{"n_kv_head": 8, "head_dim": 32, "activation": "tanh_gelu", "norm_eps": 1e-06, "positions": "rope", "bias": "all", "init": "uniform", "init_std_qkv": 0.0314, "init_std_o": 0.039, "lr_mult_o": 1.16, "lr_head": 0.0105, "final_lr_fraction": 0.0, "dataset": "wikipedia_en"}
MLP neurons of a small language model. Each row is named by its layer, matrix (up: input weights; down: output weights) and neuron, and shows model dimensions 16-207. Each number is 128 + 32 x the weight over its row's rms, rounded and kept within 0 to 255. Numbers have three digits each.
After each neuron's rows, "fires on" lists the tokens most often at its 100 highest values on Wikipedia text that the model never trained on. A number after a token or word is its count.

L4.up22:166119147175139126072126127131129125085115104104176084151154146140180137143155098122185163107094156136125085095186068104164086142083070146093121150115107117100164160106150132187158176127152152167200144096135126082104156127097087062115137099093116161159114099157107149074148111158160123156135113106150136120156112115125148131103173143134122144163148160191141113096176109135149153123108138110171161176132121110171128158117169146150128106026140176102131116159098139134106137127102130145106157125160089186135157147102140099126101126112106104155181063127165114078111077103125125159
L4.down22:078148100156195131066137105084126145144129133125110090125118112141146134113100064142107168087094070133129179114101116126113121107151178122114120099187136127123064132124153120128201070167092126127086148154170074198104149160186150112149116110170078131148150077125179117185132086159063160095102202116126160095140115118161088115128108084170124150138124132152130134165075077172165143172173106113118094095189148111100124155144120159161158169134117099107159101149167108101206101190137042096076131058110145148140107153121100153156136085076101086114130081135111113071088176128115134140
fires on: " to" 30, " and" 11, " or" 10, "k" 7, "v" 7

L5.up539:129091161131137209098186113164137177128156161061098092087164179138171121154182119149143124099121162153142070103174135103136130098162109211084129114109163189146105155148178162138149094088193130098103167156144063091106139142149110112118139084098123176106118125146145111146092150100134111146163139145124054110089158110107142135129072118170153133178125090078105127155088131106137146146108178129207097163123136222149170092106106137172129140165177120128150109165131137142167082114100194142074145120137085137127068142071135177094094158167109114154158055122085104159140097150158131153
L5.down539:178151171066123116145115115077132113127101128196138134182128074149126119150138152191087125134082095077080056203135113130130184116141176140108119120206137171136138166117141126093081062146094144140171176104108168151128067134128133130098096076106164114105162119147110140083101134165097109140124116113174149147036160126115180133164222085147070137143121160107117138141119136161109116114132087133130178151125117111114109094157101144115186151127130081132147106130143111134151093138128188092186102179087155140128140092140095138133100122140149143127135132140204126143104138154122078087
fires on: "en" 25, " \"" 21, " —" 10, "er" 8, "ts" 6

L7.up695:187155077142176134129083151129101100039071090120110159152119149128161141167150117142109087129145097122136128138124143115106149139115112169151113151098146164174126160116120115093107130108105160092073166122127127153139161164196125092083151078097159126162139160127142136096145117161127114130080131110130114215096165125139114124091190153158201092151127064128151087120079124068166102134182105099069143169160082122091076134217156116092139081087112110090146075077096082146164086145129130145175128151110117074108130109122136103137174164100137137089124138121117084160155116103136124137
L7.down695:136146145094078174086143165058173120155110122102144151154145145126129131126077135146074141132125157129068104088155059097189111127080193138123126152138076115118078065127132115092105132193160127134130089114151150111111173161102162133102083124174177129103117121132102106143181147126154122107134072144147151075125117144148116129126081113122110099126117162106112151136183110197093196127097141162207182163086112145122143124068083112091124171116182166117149188102170144156136115131071094150093128152110115155185114081206130121229097118142116129130145131093141154110107129190151137137
fires on: " pr" 34, "d" 18, " ex" 6, " act" 5

L7.up151:177073176125105116176152145176140125128126148139127109165146162182084104142130152147121151142163111139111162083126158071158161109120129168116108188093100141160135073149149074181162112039106184100105174116111105120100089188114109106100182159073174100127152099098115136150115121192092090182132110102104127104188119156103143122154121170132131131170159084056152119174147110102115160140123123178142111091115176180150145100055145110101142145089143166075108117169167140155099139142096131172159114132154037187118117107155132124162156133140202168119129047139091125174097114109092094152
L7.down151:077130144124103148110153155108101121131165092176110149172102107070160148100126122137145076073093139111159136127142162136153138125103136125121135067076125155105082162104105183132111154141123076044133140059106081106107186155109117084096136139153141139160140101138143123087154153156147134110143102134141147100119147125056135116128134114173130169046078066089101141064174186093198111187137094157092133164055111093088134108164064138135115153180094088157113071163080108138115131162080147161108114124193170100149157191145107158092092083186081161162123160160175139115140140156099136107
fires on: " New" 26, " an" 18, " An" 6, " El" 6, "ail" 5, " Fran" 5

L7.up680:105155110184121204166106164157081118059095149131110090107124121090100135142168174125105219124086128141072140181118158153096134175175114129111123093188173143157111157091039135090178124164165113129133152163131171126152117147179146129101167138134111074084099125133180104098179163149192064163108178119085108138077115108134179072154166132176134133104103115135115153134131106076181173141108135126090079167122164146134147147130134201148161133121142076073095097127153148126112092170115133150149151129175113121107145126106102096104123148069154117117171107139128065166117085176091153141
L7.down680:111092106117142082157096132090116116139116162170164106159185102100089100111088127111140102129174152048136126122054116107120100172150110117120159106135116133082143111117101186153076152086151122111145075110113181122156100120043142119119170095134129131132155084122108151107159118082104147168111122137114154094155186127139105145151128129107156154136101144141085142093144082086137108038166113103165168164138123135149111078175119154126131143181117167144088117168147097207145120109114124206143125080159164108099156122134179135130103193143117092133146155069124145134148125111109113154
fires on: " He" 40, "h" 6, "He" 6, "A" 6, " part" 5

L4.up157:164139110127135134140117151113135191097108127077088138183176098161077098108163118158148169123125112132129110146083070155154101103141109125148104123122119134154091167096084159151094085162125139117085113096156124118103112094172188138105110080107136114129101081154123161151142124096173073149103164147129141116169109105133074141139082058153129141082197088095195136108145222070161112085153051091134080142135140185138136069129122152147164130133148164132064142163172151090147132114104114108110152051079138100105086163084159105052141102204149073168138116165079194106144138148094112070
L4.down157:086134117142114137104142162146075072144114126196151084158121119103056133082168098110126102110160161107110142113154132098108173134124156128141085112086094125077090097113154157145117194101114167100156120108105096150144144120112138060242104145197151126145106132128160053114133114116141104118093061168103102173135169147081152134163200117055145212155154153122136082073056087113127119133124151156161165107101111135095139157187130082092185153131109128157072122134104119131122100189070096124119164110143172102103156112123110136119094124105134144129114141126133145073068117097113125090
fires on: "ics" 25, "s" 22, "ation" 6, "ing" 5

L4.up208:075114163120071160174133123152129172142150136099152183103089089139106166101081091112201152149061130166134033122160130167084120087132126178191156094140106119147174150141190111107138122162124160110120148188083200104128152125184119105109084112114168110189130092089132120133111075038161139106115053087145142141133160111123126112121136152088100114113123157127090149125164140108113085147123074107141129131143168145138096120095133127125110121108172179140152125103102127123107097144118147142099156151140156157130106138130100158139184159125208132114085085184190099103092097138180170142
L4.down208:130064160099144157101113115153116178084184072093132152123185147090100075092099163211158069133173143136133100130099080137116110151135182133084114133148128173134099109127103161197114120131119142123140138113109124132160087136134163171138145107156143135128133164145152191136096158169082142156157118104136153082133155127130069136095140121138168156167090106120081112142091114180130139172130115129113135123117154179181191186116123097133102194153083174119107143173151122071148137171062146113128154139165083064098126073070131155128145188069127110107084124096119119130077083119138080125
fires on: "s" 62, "ing" 5, "ct" 5

L4.up684:140112136094149193098113155124138176136119116121165142139183093141142114126168120136149105065113084124154124181093138187076121141087110125157148142133102120167111168109117123124137140172134112122077135058092155118076067120132160107101180088095175184133167142095159132138144132117162072195165193169159161102081174106121148090138160134143144107133176165082085123128058170130204161150183065064180093145103150123103096147185114125123150093124143160130084093082094123121119120084182132115115105169161091119108120129113138081106124147082073112102121134108106101146114156180100213135
L4.down684:112072060151168122155075137104181077106123075155163103154117178106119125147132099151071144197122184147120135086112147156101172152121105116091148124139092155136078161147081128070118141094114110176142147135127128156137099143173141194112117123142099106102096094089123097074121104129154133118124098181151144093151112105068142177162193134172126145193161155143117089096163130221162153144100143113137093146156126091164108147133100149113094135192075142099124157077107103129155089179072111109127103105089132101084141053114174114174190113163097142077116158141173105141117098114139166103
fires on: " sub" 14, "re" 14, " pre" 7, " con" 7, " stud" 4, " University" 4

L7.up321:177138082143186108150067120087125154084114114126075091176151133150155136127114096140199100129136147148111126120201151169143117159100110167211101090101069165163111146125099081128117111185126131084137111134138125108122090151128101146133080095096193155113122092110125130122132132194140100164184118122164123118065159145126114137194147097163156167078150114132125081114104131142131111084146127077131110147122142126098169120132136125119164123109079148085122087145165151206074179121126112180168154144127163103135183083093158092178154181115129162110129129126098132130069105196109121103
L7.down321:106157113092094193140091137151154118106120090104160143134118084133111169106166145136110118064161128061153142182097098085144066125099095146063101142100158123107147062098152143189114118096173176138154147152166137115127102125178168134186117101156187110086122155124197172159118154107085148169074162159137091084127140145150115077075103162080171095150153171127110094158135135144118160074142142202109084101073162135164094076120095157143097089145134094160131168086106025101100072121088119091102160076173122166118127121114177093142158105145133133155108153130147157091109129148190108171
fires on: "==" 18, "ent" 11, " |\n" 9, "ract" 8, "fl" 6, "ter" 5

L7.up119:147144121114104140175126168161166146132139103078153139139138122095147093109187127101158101114127159180147113174133094145121156082178144129114062116127099078104148118067106165138075117136157100080119152110118168105101146131136102163075094116115153150078111081084197110058154117102151079144109137096104124168162131120148080116115123144110177161172077157068106143143121099112082153129115097147099170057134178152115147130100071099166137083117172161154152134135173073144114103140097134107107163133139092158086143057142114115131164136101193145119071047127163105130157053173169097151
L7.down119:143122106127108117156115095131097171131166122116145101123102164129176165136147105136089105088131174129111099135123150152034127123153104133082107126124149147125125124151113181154188162159136100154131080121179114115142152145147217148172102147122123104046132101222104125134137158115189167064183182064083107136103152139115138183116109103173131156119163111134122139188155148112123107123100150150162119137129104065138143124101125147115125174142120143170112136121128094136126158123140077086087126100109112084119159123155185161126100130103136153077135086118104102128108147090135102091
fires on: " D" 18, "it" 13, "s" 11, " a" 8, "ri" 6, ")" 6

L7.up729:151187077187118083105136157116116106170110067156172190113178127068105153123164141063093093116092117088097113119155066138124149172192125121176144070120134140131170085103085141119170185093150150151093081142075150170146125063150113108152165115067097169126136137125172129102155091130223159179075096095132148081112085105210094087205135132171166120089099118060138140124057137113117137201188128107130143125136100119147082117141072216163192125147138118102124180075111139112128100143130118093164097088159148133136121112144135127138156140092144141092120151113087175170146135111073127115
L7.down729:127118094051164122154116120098101145088069114140095110122108164113145126092061128107167116105126070190156114148118153143101149130143154136126136126117108150141113121082197144088148083197132146146137122104190184071137172134135129122025107182121180067075090140165182122091145117161094124137161174140134160129112185116109117164147155086166160077083122156158109138148133129117171118123168143105127128194134133148132193139100133046164023122151127190157163124181170130131164162102107182159074151143165112117120113142150139103131078146191113078141115054138145067163110106123131049092
fires on: " t" 24, " T" 17, " h" 6, " c" 5

L4.up722:154142178170117085166121134152098068169113163148147147132126110133158100128112132119149125121134087165172141095188101159131108114066128165108136162183103066106088161152094140168144192132134099122118125159158172146095162111069143081160144072145138121152094139116120114103114106162108113102132135126156141130163165112057049175113113107129144097152081148140182055181175084107144105213118072113133103095092182096118108125129076144115149123123114126183078088123103137151100184114131148167120140150125157133189151128132187113184174177112160085074155143156136118144074098151137144129
L4.down722:078102133145168101147106116151171144096165175132113081113083139146143154119118108111111149117079149193074139136127154112168131157125117186194133203145165203085128149157146119118088127121120132123134082122153171139152125098127143110197093152150119108103134094175141147192140160160131100164128093109191095165162127084129168174128084118082163114061138077122124146157087127134093150142128145155100163141163107132116114146128144124127108101111147116070095154134084138131163120069165160198132085080150153101178139139152136117085143146107113107087088134098077164151204179066076122160
fires on: " " 68, "ial" 4

L7.up359:089121139152152128140138150095106134135196103149143152107124166156171112149114148111180175089135149134085150115189104093129109158067135147068084142170173149090164092079148187199138131160135145155151171183139195103114142110070121098090138151136105173101121073128144133149120079147117098110150125152116082148107083067125089170142113085094184134192181172156106138161098164089125156127140163062108133179135108137106082123123127095112136163088170154140090074070138155107164150135104181189114159159151100129160158122135179118106089126129111136148146090079144105082100105114166097167
L7.down359:137162098070098175187168130168143163146106096104188106121139143107140074086120131133140104125135149130061173179113152162123120086080160148120198194116183132127118133107149127130127072072174068122114121066083128165065093119121067123164107122111131082141172186187083173149141180091167092077160131130105114134097158116082140099154115167085144108129122140121155094101138103151150138186152173114119115117106127113108148157173131173178116088127100060142157143138144135177096072113104107121157055083089161107171109111153127137180147178129157088116147136191081143168129063113157087096
fires on: "," 24, "ad" 9, "." 9, "l" 5, " al" 5, "ac" 5

L9.up294:091128153139110149109099128112112096139131125147133117109143172096122170163148135127168139143152099129167150184112089055106086076111148096126150113111134041080140128121134157099151154105086113101157166119109156155129141109178102123165164153130097083154118115111167090164171154143112115134119101156066143118117125090173125113140161145129082203131108193104106179205165110088109115149158179174137163136144154164154127099078150202158114098113083134108091129168152120118172144132146149068153120135185094150159166142123110112156116144092125112169114143142122106148138146105142176118
L9.down294:104149134160150124137105136122134051114147148057096183132162112068168151149130113190122176162148089060122176123146085114136168095145105110141143180109138192185095113129086122167129118072118173102114170131067112187172162138085076148231098093186152189128121120103104182126151191088203112072064100127144072149125138172131183146108134143133202148108154083097114102076120142101188168113149155151136103090164124116130082107181117157099135138128115123066138124094112154140131146153096136104152123146171112121112092095080127102173133136132091111128132163151153106130150107108200125172
fires on: " with" 18, "ith" 12, " includ" 12, "y" 5, " estab" 4

L5.up707:122130134129176147139080131156103146140154119124099137201134105131082123114121150149119170131143113142092070141147079088143192089121128162173115170120144104141124128109144112150128149144189174144074103153088130136102118126152145102140126094148092092126130094092095133143197168089116109105102137093131146112082108107131109170158143122092127161127160195134069111084161139120161118118186064103081092150128071126100117110079138218176143125068143156157144177128120144136162121159103084094167141115098133133187163148115091166102160109166073104143103114162111123110194093091145123065
L5.down707:191123116146052162137196139130141121129138100105146124069151173113168093138119127175113123152118074092150158090100138148109062151104134137125174134109167091110113094125155091091109116138150115155202181107148112155118128147108105157179143099127161132137163141116139173099098157167134116122111126126134056145167134111136102155138175107137132176161127105151169123119112100147067124123093185111186110129103131128027162113146131125102148104162144159083091103137175147129093130099106080182181147084157104188085107115147120117089102142130183140179124167083135181125156200154131163106
fires on: "s" 28, "'s" 15, "ing" 7, "ington" 7

L7.up684:144159116112146105110163113120113167147099115123169107101116176133142107158176138136129171083168124095097161117109108104156112169121145107169105114140064113166137067086204127179177122116115144193072157180118142092188144136149091108151174118156107099098077117082102143148113194115138108130090048091127132070137156139090171090100163148140115100122120131180134110127100096116122234124120088144137142122093117076134126165109130147150126090124107097102097112136133122116177198123141207071099103111086093147113175162132097073158147126092177144066091119094136145134172090130033141139
L7.down684:153089106121145131137185182179114126110151155125149104137134139077095157132094142113114158142111126113183128077110148165087110111200200110119187144170085223160112079120105104090119158164092084136116148064094133122140141087093122167132091174119094154091185132137161157156175159073132151121077133102142127143099106164176143109121149095135147016110136096151080124098157119112090130145085120081114131097162077140110156172176088107149137120149153137142138165162148164153102088191106112095122118160127165106125147082059124162110026178098086156155139175079118124132134166173089143072
fires on: " St" 32, " T" 11, " there" 7, "'" 6, " again" 5

L7.up15:175068117142143146102136146141098089129150140087089094152137158168054134143115109163162140116134116158144160186106143088169136139181122155081122112151098168153071086139046100113146135106123169101162151170121116185061145109083150082145131136124113132092130100149159166118098089127161095122077083123078116135161128053175044118100096081163113104064164193109159138081104191124129167119096135118100153139112176180113105081159126175209167109102083073122086143156097142125160088169114163155096172156162143147116075064126139118143151095167147133142066102140128145114110115169142138084
L7.down15:076121148144155069161093144101148098170110119122156093124135114119096139096136091141179179136110116171137143170129160087192109102102129160066140101167052151105055127110135087100108120151101126178065122124129092151087159160147100154191104142193136096145104085153103137223217105112107136120147150148103088142186126129134134126113148129088137110139192130085183101142121188121130104168107156123160115109131096117133117129153137151141129083087122147152161087105162110157147129169137141118113217161105119173133128084165148092122071159094133126117130112085130146143196131089220081100
fires on: "ing" 17, "es" 10, " with" 9, "." 7, "ate" 5, "ed" 4

L9.up418:135124134131113109084151139145156173137102159119177152111089144163121100119129204135120151135115108139146053154191102106184176103059128135138089146104128121150114108087158140174135107136074129076069104133123089062132115065120147115154101118121120116123112137076165161136140128183127154187139116130134089042098147101110139074168137084103116099073078125094141081108124114113121110120170113078094129190114118127112103112142070188078149128158124090098077089076138103140157152108156108094129162083098110104137190131148121113149156100113184162121089145168094116200158082153096161153
L9.down418:192113108144162118083077119107155147065147094192113169059073121118156105188073132130136141164135148123090112100136124181123149153155125099107116037086082116127115109115138154100167117201157165133121118156146102095188162138152103152125118132147134194077127124151067104126176082100157081134127122129136128151090154163119140157140113111157141149091122043166083196191103116173088161093133167097096133177164154164132122149107137091161094121148095085077132099129121164067141137146107143091149171090164159152108144103066160171152086133084143146157120133117174122080127159094085109115
fires on: " t" 66, " L" 10, " St" 4, " T" 4

L8.up335:142156158152117112160136155118131107132184139137138068117165152176135187174125080141106093114156098184084062069076100098227163147074093092200128151106077160148148077148133086140103124048119144133130122132098124109106125107131130057123156171089140163108137073158075151167149086154119154149107048147115171139152155135117099114121106132095114136089064085173159060093141113126144186108192117152157131089078125172176134111133109111157163089150162165149097130103131105161113133161146109115130120175151080183181069087143192120127104171128116154108151094102036198171146122118152134098
L8.down335:107088151168114126091125078153188125158123060134099165156088155092081083075131144127103062138152145157193132109086112166064125138120124187129070169129159081133155109109149115144102111134145146155175113137141176123184138128170101147067111178097079126157136186113126106159103161124124168194092156087143125186173138116085153148077121085127164096089133094072127170137177152156075114127135142058094119095125161060135150119124129158102092187183042178164127168123099135109170141083141131159163097095106136103139120174151125096164105129105105161178130162153129123109106182150116105185
fires on: " an" 33, " An" 16, " (" 11, " pr" 11

L4.up226:141101126106156178152151084130076121209109146102119110132171102158173165122157113099134157124134110150092151155128088117148063115150099099226129122111137134173053092106156100084120150141160159117091107179116178173131121076086135153130113168115148092045117137123172129129126171071170120095109140116130110136104158109195138178120084079183123129107148135150105107126118119142059151096163137175092121207124151115073125158162120116146115153108167172126138118142124091172182111130158132088069117037177141161157106127108101093113148102151180141132036128113150149162125142122079154156
L4.down226:063084138131099126085147103112108111137149097171081135136107086064139091113075120170127154097096088141141160164056112084085149168112108104086157119158111117117154083183171125160093103171101150137151125139119097098137088122187104113171182130108096132146122120127161137130154078128078165156153162153142168126082117102170098092166115129123136107145191165092139133127121099159134150111121161084140155103156107183088186088144143146134107119060084124087166133164079143145106135164104097141154123164089124090075142108113149109151110155105099118184174096150178168108128199069185185106
fires on: "e" 25, "ine" 20, " Se" 8, "ed" 7, "ate" 6, "int" 5

L8.up196:124137143102175106091131133136091172117122136155096088131136124102122098125127127193184181123146153121081154143156119188147140138121140182093091090096077152133121066129115108139155119100161144041084100084147113102094079070164111166133090131189129086143079107134187095129154113189141129147112152160115129083095094135074110068095139128192173153170183155152091099198203154117099190116118145095096173140086188107062064130125128053139086129100117078129134079105176184153165123158103148180124127107094097144142159094122144087124168134128126169124115121145145181079084079091174090155
L8.down196:054127090177139141151165150162116145138115108144115184162075181108122121088133156083129068099155105150175113193101141101086130179143096135109169111106182146155129082069148116104097126141126139137083110120090132134175112171080147084129140104118159164081165093096165140110086180119089148177116079144152063156172124099120122123117118190120103197154076097158117119052114133146121147150169123107153156108136146125148163122114079176165169107169096142148148095127120142143102131109190144126120100024154178149111152156163172115142098127148093166153155122140097117204168118132152118083
fires on: "c" 18, "f" 12, " f" 10, " And" 9, "n" 6, "sc" 5

L4.up670:120097175173107156083132112175143192056091108073145167182134098139174082100095075170142137185108166163111073156145111136125074113068178161096164115137080109148128125102162144115159142164116094118113154047133129070144159087110148051151128076102136076086100118157157131146099145102148111134166169125140137182209156110106147137099155101166133148109206109108124195122128111128142151105123131120132140140146143111080156127061144114091160134141067093105152061147116133147093130135163123157115168145111102088129101137156140101160157105235148126113081107126108106174161122117134168098
L4.down670:126165139073143049113163175157171117123101097195131146103146103154121114146129164136124099116102107169157096087106167123081096138159136143176106106088145155192113126165122121126094084111118185127119129145166155099088147148132174115163139075135172125165116125095109128126117138145128125140104080128097117104104137119156166122135205149059129070192059155135098121115127144176116110119148053131073190174077145140101050152091106125168146091113151131134096176131185078160125129166120138098159066164114120127111163159144130151137091116114139182143146161127118142108171106154119115158
fires on: " of" 16, "8" 13, "er" 12, "″" 10, "ar" 7, "7" 6

L5.up532:176143173152114194080125160152180095094127106078089132165192152106183093163156124177169119100094153156131116076140082113165094118126076166166143107227103083136093120125172117125133180091185107151092178145124134062132112130206138070127113121195122103119150138119170170142122103153157081120201170098108144106087110120135085146118133096201117124119145105125105158142051100129135165122107147170150115138176139122118096086066072155165150155088138147083135108111108188100121184128081136155081122148143168116183156157154146095103141107121109167133137144111129141097082152113131153139
L5.down532:121175166138163088119132151095102123147169185200200147112102171140098186189144143145089106087161125128120155164191114131069138098212116118038143067114129092143118149120104103151207092094142191197151128142102095095171137131159145158158097197119113167130094177115126151060124099169176131080116106144146125169113101123110194096147155133107116170101090085151074113087141162118155139135191103057127111094090130131142136148136130161110131129126139147133101096119137145127196108179136113141136082096103163106123120151135172152107094080099127178093105130132101148141169111139128169076
fires on: "os" 15, " members" 14, "ers" 9, "ords" 7, "ade" 6

L9.up227:117119102110161145132104123164149120138119100120165052129147097166077052126207144139160140147135103153102086155210131143163101186140111134116136176148122156167146138160107136196152149091156143040145163091077172133118145079112140122144150129166144135103106070103131118150106106125132149113120077168100150117185126121126144141182054050124154122148161159153173149157093145175073059159060155112112142137078138176121112098161063095175151088115119118108092156129174104131158141125151150126112181162150104117114125105153112135120130055137162067103136096129136077125140155140109155087
L9.down227:148161157159099143081101135109120096148157128153070126076142123158152141123138119189105156148068156137117062178160090047136122176107170166115124107169133095129167155150123142172082148104106134126145111132175164162084139110168054146249139123112138130108102154139107119134176148106088094113107188076110074110078133149123109108125141094169119109080150157092095139155116168105150174144122145140147088137147113101133142133161164130087148112072133122081116138155141131128133146138117096115138152101107083159094124150090106114127122129123085167139107091115138158184177057147165106123
fires on: "ith" 14, "s" 12, " and" 7, "ed" 7, " or" 6, " by" 5

L4.up223:130138152165184142068135129087137099103183165095152188098151122160173158136179129173182175129073120112109114118172075147146093095119118110145082128126119097163113115125135074150172068108185139125119098084071113133069123087118149113160213145098125143085130148164161140060106092090144087109144100121114149126148107152094160117110092049145162116128115084131155179165136083090166182102163122152178093145144132083148136166130171105055129109117118139134091173132185111153143114119156123083105158123148101110179136102144087141103129108090147130127110125079114125173130064095130130124
L4.down223:085134170084166098128112131195079171162166126128156102093120162169144096103112108150075106175107121076117115192103167144097096121139161102127147123106149138126093129152184153088087160112163140148149172113151166130181112151077128143202148119110157145120110083119102083127148143086143206048124085144152095132156183096163134142148157151101086112145090122097127115078113158109149143208108125072083125144143081139100071097123039149149102142097131105130162128107115104128107107119130101170176133078130184208083072163149136137136130125139121153165153186103090132099122080124173168136
fires on: " of" 34, " de" 18, "a" 10, "ar" 9, " La" 6

L8.up241:193132173151153086137146128204133103107169124144205159086164121171092149110147122149145156159174142105117177179136079131064067150090112161134147049149131135130151130150100105161151129117170121108128151195107136060097137154131035149081129140077133111169106125102076114066125128152096076149101121166121068150110079173090105139168113116087123131108151064121142123097115218124097151103127143160081169128164110146102190118154159086151119158141182077133124132117140169193096150177108118160137128093141076135199196075123119093111142176065165123080081141114129124165110095078122130140
L8.down241:049138116058093191113137106161132140137130150186069185103174155113143122133165196142157110173160076114158073086119125161102113121163037126145157146099105156142096087095087113101113169137117127088088126086103136105120141101114125137087071145143129161175108140140131136153200147092154154190097094161111148141093190088187122156158110150153111091101127145143079173175170131115127146161108132112077159157127161124118097174087103155145169097103136119098043106196107105172089173146095144092121181093114128178115187113127109165130103119115123211124121148139110086152129097163106165132
fires on: "a" 33, " La" 12, "it" 9, "act" 4, " la" 4

L8.up209:128154170132097189112098168112137166121119139099102143122111151116136076139146152073164129082110072139105088093106163105085077100078111225100140149090130088116178154117203110132156122136118145105108097181117147141156108131143123104131145089098113119119175132109115156158155065099154167139113087119086155143128150085154092092166077203097184158127118168079156125103111162149127133093193136173063165117122191154137083211190169102129097102124143129128149124124126132126160121084104152079095127115094148181188115162166108123163110132127147107067121112090113151110099083097080094152
L8.down209:083148118124167134142135125124057114162109155110112142139190108146114162172155121156107117164135083049136131087157096188145162160109140134127185146090127181136051112098094111169097114118142110127055110131115129155125119111117145150215126141182159129100151106099112152116112125111167121109070168138137100123092087123107125154126156109128081177119129153140156141107151096117170146130098108163170118107163126129125173113035121122126180151175143123143085120163139134113150035124130126142139113160186101139123131177086077161143216126215157117139097123108150141155117133121142196102
fires on: " Comm" 23, "op" 8, " Pro" 6, "ro" 5, " includ" 4, "y" 4

L9.up435:166139093134170163124135113087104101107216097127116121133205166166133135190106151102196090133173106114103143161144117102100147089127120153133160117160118067046141161133116130147172154091114129131152074151156155064077187102117086113133110162090124146139125120087144105185147109130124102109110074190134138138184148153105060137138105166132117147147165118141126150111088119123091126149097097117105141158150126152051073138133123134166116145161195081109096136147182165140171150107130131111125103107119171162120080153118193088115135165146130098129090104087126169149138184127143128203
L9.down435:140126186111043118179163108176108148145081142135080140056084118119134116158172130083115064137122136158184173097102109167086159118113161142107083126111145199128151126149138132127113109174122121118147161138120153166157096059151105138161174154182191132179094133179157146131150086117200083067162086131088122123179151090127111179086099190075176115155124161131141055128166174136112085138075136154105169083155114120132169128137116117100116122177134126124153093087173112142085167102116134142144089134158170115085109092163073102158102155142141085129109132175127108099126161148182109181
fires on: "," 61, " (" 18, " com" 6, "." 4

L5.up382:179111171125091114099101085097101116123114109059099096118167158107187114159144137168108119116108150174161066104129117129143096151154108145146120110119120102177144128131086082144145092083156180091072075086138121110139163142149172036130129064110136143154094185172182142120099086121151082087175144086136172096195153134109145184144103133111126156115157107133147123129105176081144134174079150102119154100135172149091161117127095155130159120103157188183131071155132157117134185137160140109113111066131141114136120148096193105057182091169134120077099164065114126120162122158137128084
L5.down382:122183133123165134132154120124167098126143090162142123113095128148161088134160155084117120059077151125096163157163141089083079127114140092079167088141158116068098148105115178155105101135114128145181148166113050108104089128131140113136187106156158166113095104147077164117158106187129156085137143163130155125111181099148179144101165061103107123147122135059094092161096143119171123094090138141094093131182115138067111122108108092161118156194151105143152131126133128088127106140143097121067099120104116165136062119151146145129083152118133171121149197133109078184142081112081163151
fires on: "ist" 21, "or" 16, "ar" 11, "ander" 8, " of" 8, "ator" 7

L4.up375:096079158166138116117163179058136109151086162142118127148140146139087090133132133167180118138158106117179125138163089193164084085141067137132079117148115094136098075070112123197159145090096140085090168155161156106115089140131089147132119132165094099143130096174129045158167085130137045100067159101160166068119109138114097132124070100125172142123164134157166172106108113159160137210170101056113139175171165153099155141095127198137175113138121113166082138095117070136147046154123109172155144169145173153192113138101106091115139136120106138113108096103076123109097121119074103076
L4.down375:127169089111173198109128165181102089096202124143132141127102113139198135102140094135108205119110160107113102124108155175095098117112167058131109150115106138139144120149110120167107116158124156137169158074165089150125125089115132117197153157127162179113150104125135138141132099114177149130104045115130075127132110139163141111087117168120098190176106116061098058103064163172143126091088149101126090111151107100137157127174080071076170186113159117151142144144163087127033155124131104080139167157143111163089101107090153074148050080101134110127144106151135124138173137159170140131
fires on: " of" 23, "er" 17, "ie" 11, " de" 9, "ave" 6, "ence" 6

L4.up399:142106132112100156148141148095141161170122107126166182206126128124163055119127172150112090102152096078170095164151107144116127156145074141100155154098102131109106159147103094095083160136066140112065120115140083154081104153064135110148088108168147159167143095211131106118064078119156122111160135103088079140177147142076134142148147083123122087198135148139174131107081099146053092129109111123164178125162200151203166102095131104143166099095120126159101138106087107145104116123153117117113099167092175120118148112191123092134183130135160102153116138089125108149077119154185123102
L4.down399:129093088120140179140136114095144121059134176184131105079157129102113163117167110096168157123150093146119102076108187086059179139124125160175067168105163146082116130154151082200158096104145122133109147118123155112141145112181223111114167142147119086085115095094132110130146135111146182174077172147127131179133076125193130155115150131105154103116029112111097093166101114128114176129158126141129162101140114111148186138161142122131016134085142166093128132173132136163124112107161155125070141125145100111128126066175148148135134145053146102126117093111178162162145123160181169115
fires on: "ai" 29, " " 18, "s" 8, "ing" 6, "n" 5, "an" 4

L8.up576:091148141118159117081171125200153179107185077114150133141155142126172145083072146169107168116113087165115127111162107105123143159071157105119128091167150062108172147088107130108118131110111105160108114135080124161115138122131110096120111117062116144127108055122149166101145170093130085158114143101180141105150167132151139147132173088181158121131125180212118094161073152161111149129132097145139180132193177123099179101179160134111099149068104116115037063135133132127200123132094150102154160185098106152156167092104145107103182091172179113168135086142094124147058113118192119076
L8.down576:118106102118076162038118154117180176113118125109141161149182124088109094160110071158115137125092124079096188091135120139116161191122129109148112123192169146161148174138108101109102192204105049104153111140134088097147093085097134138078130151157136186125145121137160154136164124171115113074176126135145194119118105126122149105108130168144074121124107159156147131085180083096123117123089185097087165121093097165090128131166113121135088107150107130128159127115046110157136164067169104083079183164165248122129094117140148152153118177119113175097121130136145155150139172132110129116
fires on: "," 20, " as" 17, "ic" 9, "iv" 9, "c" 7, "ac" 5